MLP neurons of a small language model. Each row is named by its layer, matrix (gate and up: input weights; down: output weights) and neuron, and shows model dimensions 32-159. Each number is 128 + 24 x the weight over its row's rms, rounded and kept within 0 to 255. Numbers have three digits each. A neuron's up and down rows have the sign that makes its largest values positive.
After each neuron's rows, "fires before" lists the tokens most often just after its 100 highest values on Wikipedia text that the model never trained on; "fires after" lists the tokens most often just before its 100 highest values on Wikipedia text that the model never trained on.

L5.gate3:077119110165143100129159135158151136135116121134121103114157172141114133161138133135154102140049125147145084129112110135139117128101125160185123081173138165139131130115138129119106116151133164090130142098107132144161112106125107150135135127154118137109089163103092082166156130158148107137176111115110125139081153158106187136124142109063124164153100131142140115134137135120113186111115
L5.up3:082117106099161155161158110082134101144157127128176117097111119107164120149114107088144159140140159122115154125144138130084085144147119101134095146096096125147157102136111136153108091141156146132132155114110115118129113142055126097118114095113132098081107115186142116162145121142097114134149101123120150113092147133111113087138059132180141139123133133088129091118163143142121125170134
L5.down3:135115139117132111147120129130109140122144118124132133141104224149106114142158128142108091119124136135112111079131097076128079147131112135148118118146131118162154130131100133157108122139144146175155099122121140146115170145096108121093129148133116175097105130118133112062160133113113117097189127106089085101134134148100127099112106168124130118143122154127131168095139164122134142086095
fires before: " ", "an", "."
fires after: " Mar", " J", "ept", " Jun", " Nov", " Jan"

L4.gate163:115129125155128114144164126126137113127119109123134121153138101139132113139085170098122133144100162125138107158136129135154140092140112062120137150117112124139144096115178088108140127150113151136119111167147119130132142129103110112119120116116132166079123134119123174159088126126110117123147084130147149128160136104137113132071129080131137116159138108139151093106169162134110147126129
L4.up163:125129132094116112175152093113099149127151106116145084166127154167169148093167165156141119140103153162135153125101116126119091138134116117159121140189091139120134106112089136136136147126144095133152106130136139107115126171170144108097158138118146121083101145113151116131131143166139142141126067140163102154112114129165137084124149132114172127140138143138129086103111112135110122101120
L4.down163:164167159083184101166104117120146141068148149110139099113106104101125123153160155134114120105139137169140119143116121123120084147120139108144161111152118122155092088130139103106145128101168125139157168123128144135137152135142132115126134133138112124075107119124146122129140131122138092143134162088170154113102140092124169192109090135160097126119144097152137129096147186156177140112123
fires before: "er", "we", "ur", "re", "ral", "ro"
fires after: " c", " C", " b", " D", " d"

L5.gate93:169093139135113121123125144142133160159125100112117127171142144087146170165119122128148147174061096149151131117115108125114104149139103132122106149101119152127087155140158162119163138116168141124141149174134139122094090124125135108118121157119138132129176166139125116132135128163111099138116137118121101161088103096112158100138150152150133141107129140080103089123130131127131119078115
L5.up93:191133138120158074119116140131124100128116141143132130107117149159094149157141145147127101178152130144104110158080112153167148132117161133122143170123146127118138145142131121106155151122151150103133123138087174098162099117115142152119140130154129083081155124128105126139156099140158088158124189097128112136103101141109164141103166117134157138149114126147126124112151127091101132149075
L5.down93:125115103124117111114150131104152121152152153146127096108145148118194118136118147133131159138104123126158131128117101129137118122107116129124126158113108145117052101119133132111136158132150124132123089144102185151180110175126134141166163101145133117117112163112166129101136128132167135127119148109153068150128096131121124136085147114151109154150137158071084145138123135159110107064112
fires before: "il", "e", "ord", "ard", "m", "son"
fires after: " A", " R", " J", " on", "R"

L4.gate42:083138155110133149128085160127107089118090118149139142140110119118128128141140101101142152128114106127116115123112108108152116149146118090162120171117150097089082114112130123102102157087096115123078101157132155141151115141138104119145145141145155136113110106118121127131106121130152127129112109168100093116134133132164139126175126112147134100095054137114105141166171159097109074114134
L4.up42:144075115102094166115116114138152122122116095138168102119095096156130127154171130119124135143080107152130101093090109119115089127161103126132143099115160103119085138124165156145080117091150114099134101147119139101128113113159103128165082084134178133155127139120157079091149110112142159115112146124148106137123127107110134104136124121133097131120095123116104142196155134132130110114107
L4.down42:131111114163123099112112147122163123121166088120134129147133125126164112145133118133161127123140132148127111128169061131135122151119153136132070118145156104119167123060099116123160117133136137135101116082105189094058127154140124118122112097126138147151095101141105191088147124140104117133103172116101126128135112127128089164111148116111107115097128134140092124142142144117175141071096
fires before: "e", "l", "ft", "re"
fires after: " d", " l", " s", "l", " w", "w"

L4.gate101:149164148137176147127128089135123125127105111183141115136155147145108113138127142087160147135089167127109117108133132118124107122133140079121092131082154099130115100117105123120144138164085085125127140154155128097133144157167103133128170139114099133072115135149124147132102150139104134120127133152111125124159155152131145109169121143099080140134095137158116131147190172103104119100129
L4.up101:117074125117120121120135125103121129064083090142154099124093146164113135085133153151162105161111119099127118128171119130120084145117111137129104107114125096135096109124135162173097124156103095067128140124104126114117109135163119133098122094119146161120117161118152107149157118133138116152128154112105111081135141092095094106197138125141153128116091133130122081161190145091100169115195
L4.down101:089182139122164116080153142147113153099124125101168077143083115150126150088142119101093111118121144143116115120146089155123176162165127143116097084126115141114126169102127149134093141141159118115126120089144089134135132105128078141136104102172151120125123147124109102113136115101107099113168105091105164098145160126096102099131153142147163117084130157178137141097115078140121162146109
fires before: "st", "y", "m", "C"
fires after: " s", " b", " U", " f", "B"

L5.gate168:139116118148113151144172123158131139182111169161150107108138187069106170138142171147119122114132148151149090148182162084119145081083148159126119134113130151104182127108127130133133113075137148122121132169154108106145102116111123119134134108145100144088067133100119129151135132131083150138175085127100124135087103130074147128081124145140158111124097122092144109123180113099128116113098
L5.up168:141122112174135096153161182151153111102167118134096162118138178150088112131097162144179162140111110147115171128110137140146157137108155145162101112150137154105167142150122154137134129101111122093127128178151153117107143134112131129095207150139113085114125144155133093136138117136104130126153141163135152160115150168113145130125148139108100139135111122143145134101108139106108113150101
L5.down168:125127149157157109149116122113099122148113142156137160101147112126149133132136102147117106101124153147116157149111102078116134112104094143162136126143109096154110128141164137118157136131145139140067130099142122140131121161135096134147132117107127146160103141117136130145188126180120144093123124132119117144116152135208140115069208071118165107141129193135130118128120138143114138152084
fires before: "an", ".", "ish", "S"
fires after: " J", "S", ".", " Y", " O"

L5.gate165:117094130159155080134128118111091162117115156118095171124156173163124136133117156111110133154134105150109140158121101078119083163129160098113138119122149070130154137127089143116112132130108115135108130121131101122156147148107156113106156108089134101128115121130113106146147129146146138150106097116126108103095101115129127092150111141132106098158113140169094119109103171095110150121151
L5.up165:111131107158167135094172147124122136143123140130123130090139150172117137066100165150102153091106112161141135134126097108122086109098121150170162137086136113128161133130114111132128115135137157113166110151109141066118121126155112104092152119154105089117147097129147088136144116118103152124115117106130170159118134105143154115100139117113119105098102106139123101094148159123099137171132
L5.down165:142113152097149114151153121147161109119162169107114126112113129132133126133125146127146166145142139134119093111107137138125122087164131091149122127126118124136123140097184110070141123090134094120131113135154141128087102092128145140160101148124128152143141150169171142108185120148113059087128128144149131111110113154106126178129138104141122154137139098112149112131129131204106134118117
fires before: "resent", "a", "any", "urn", "ru", "it"
fires after: " re", " Com", " Con", " con"

L4.gate67:137178145148184113198163127169114076160133120112157128088154165154109123120141157110140134130147151153124135116153127109126108100096166175182152125139151135152129114100109122162144088113119187109118123121112135146114126140147111171092137113140158117126136140107098132087152155137110146086133103117120129110108130089102129136085132164084158142086122131123126121140142145123144101129095
L4.up67:106105127125160144161131130163141098110127156105111150123135135110111113141137097118114148141116160139095123101141158123126121120138149155186121101102082131122103093118175095122133102106108126136104116110121113128128193120138086112105151086126148164112076140103124182162101112143093108117135094106124103129108109119081144150118146120136099099134108143139155174111130106145128092100099
L4.down67:155145150108147113192109152172112112135100114113141116105126158137099166120125138097151115129133140113143177162091079148127109149147132093171131101137125158120132108129158163110134125146116100128132155167140143086132135084116120142129160141127118105136149114133128101119112091150127153146146129111117148159156156135168144154111087135148113204094128153131083095089111111083143075114139
fires before: " a", "e", "ep", " an", "ish", "é"
fires after: " J", "S", ")", " M", ",", "J"

L3.gate4:131137124068118073144141171078120161120122128153146139128102132089145180139155111119144145136148148110120152097128128155133148108154099129139160134134104101114122117092112136083124174126108133097170161130096121170129121105154120125145122143141121117082134128095109147125116099139151055173109127104150110135151129116099132131099130145164110174117114120075136110107149131118088156131125
L3.up4:156142157113114088113159165092124128156128149145154124146107109125119125148116159131153126128130115112138118130123132139128138119190145114150181098106121121133101170133153106087143153115127155114182122140105145160110146129151104137125067136105133087084134124119114173123136081148162124149111138140134107154130184139150125152142139115155146165111143122100132095122151141120098137108155
L3.down4:119111142125156090149122153094127138119124123085094127123132139139158122095154083131086102120136148175102130141122123162108104091120075158146136126168123138143190143102111132126137101135163136171159133119117134096132127109140105110153156136180141143114092155148166088108111137123105114126107146110128107106100141122141127103095130137108134139118097159143098105100122137212165123168161
fires before: " ", "er", "ed", "ing", "ers", " ("
fires after: "r", "pr", " Pl", "pl", "l", " l"

L5.gate19:103099093130125123126110133141154134116129148108128118123131167131142117126163173106192125138129129129123149112159144105155135109113146081148118160171139129131126151113103119121125133138147132156175160074169119127121131162129122115120099135134131176088107101108128105160115126123123150167122057097127088144172133101089149103148131122154113130171116168123108112122130173136122124117092
L5.up19:159156135133166116124127125148107083138126091161110143107106125115108123122114119134133066140109160146148108133117129100148136141148156139069075081156149104128103107146125088115132125147093089057119114134161189122139148119129116176137128171127103118146141126119160095138183122137128139119131112114146124137142169152129132135109120131170133184111152135136136102121130110113158144146130
L5.down19:163125111170144147143073111158075101115138160132160132124152137129117122169140150193147085117132134156161128123124127099119137142126137157110067124146147081121139122140128160147151122121130148143098135148097157104128136147128122122088099117161135137166098098159096108133107162160146082159134150108119144129151123093141165157131086131103124131130160129114141094100184121107134194133120
fires before: "y", "ate", "i", "m", " of", "mer"
fires after: " P", " s", " S", "P", "ra", " A"

L4.gate112:121104161117149162139124108134126182103151117096136106126140112093090170073130136165122118135108158118097135132120136129129102104133122096089115152100085174133140147100081126138095107156093134108152103152133098186104085114128129097112124140129120112139063125144115163112107129148093137094131116075124177132139146098113113128131151124104111131133121153074114122132145092126111100133129
L4.up112:128108158142087081100169111121106164108140120126109114126152100130133163144140122181135165107132152112110118115190123172155098117101138107092091127110128109130120128154131110097126162156115123123109135118089131109133089135065137067149117117133115143102159116150103132104103097127114126131103151115142133123132129120127114110163147105137092139126143159161108151118148087088128159128093
L4.down112:118132169128148092095115100139162179116150119142105113113135119186141111121097146120104141150145103141121130128097090123124187121109165147154096132140120126135126148091123148139121094139117194139162121108167136141090113125149171116134103119132143163130141124070119128064123160150119089116108149121119110106116117116119116094104134125103138109156146147151122147174107148142099110128102
fires before: "en", "T", "om"
fires after: "et", " c", "ro", "os", " C"

L5.gate181:126116165129121160108113146123144123128081127117153155106133111173140163122142115118176097182126094101092091143126124127163119119122107083115124140147120139163130127118129178130121136106100128120092102155179092129086092108164136115128157123155132107162100138177171124124072146117149143124098111128126149097136115123139133144144107125147125117138093158085126111164121112131127137098066
L5.up181:111145186124148106086112140090142124156122114135135154146134138179139175135100118094144121129139127145158099164125126128122101089134119105155126165149132144122125116116159142142102133143073121092130135145127094124127146115160163116120095146139145122184118151162180178120162089147113144178145131146156125131118127122143092176168126099157091109206106124127118142135157115105123110121141
L5.down181:131161131111131132104113117129123100137140151099151105152124180147133113094142130109118142036123082159110129145128084117083087134098163113085133116143127146134116133074155129120138110143104153118188132114121089113080107121112139153159138153101132157148091104093116088091096115129160116138100115129121138167118141126116157127142118118116134120118132135096106112125108132140093110087124
fires before: "e", "s", "fer", "t"
fires after: " l", " t", " d", "l", " w", "ir"

L5.gate67:076116103125132139140138146161160164113129124143191132112129099119110109133101149118134106115075141139129122128161142107106153123119105120115127131101130162113114116147137105114180158158097120096172148123160132145081122085126157132138152098124122143096091110096136167113139108111125135127144134171140138149109127079146165093110161124143142132138121125132138153104120132120091163131130
L5.up67:074150150142104129120174082119106133123128147154119171128115133135106129107142093169121140163115170139131133147142141118087129127116152112150152156125090127157143108131126093153137139102116132114141178136105135160144142142119113133107152114134065143108139099146102124133176146111150196100148129174123152128106159105102115126135174154145102087111101127104135174137107138106131154122121
L5.down67:169133171135165141102122109157098125118165087130149146143142137114110147134128127121153068092117101115118141146108087145117113159149139148074187153127143147127138122115178148115117139146083085136098136131114129098165114162141133118121134142118175151172147102098097109122135153055131121137109142120119152147108104105171156132122124103106122117089132118145142139114162107142154106111128
fires before: "en", "ber", "os", "s", "a", "in"
fires after: " o", " n", " pro", "al", " O", " N"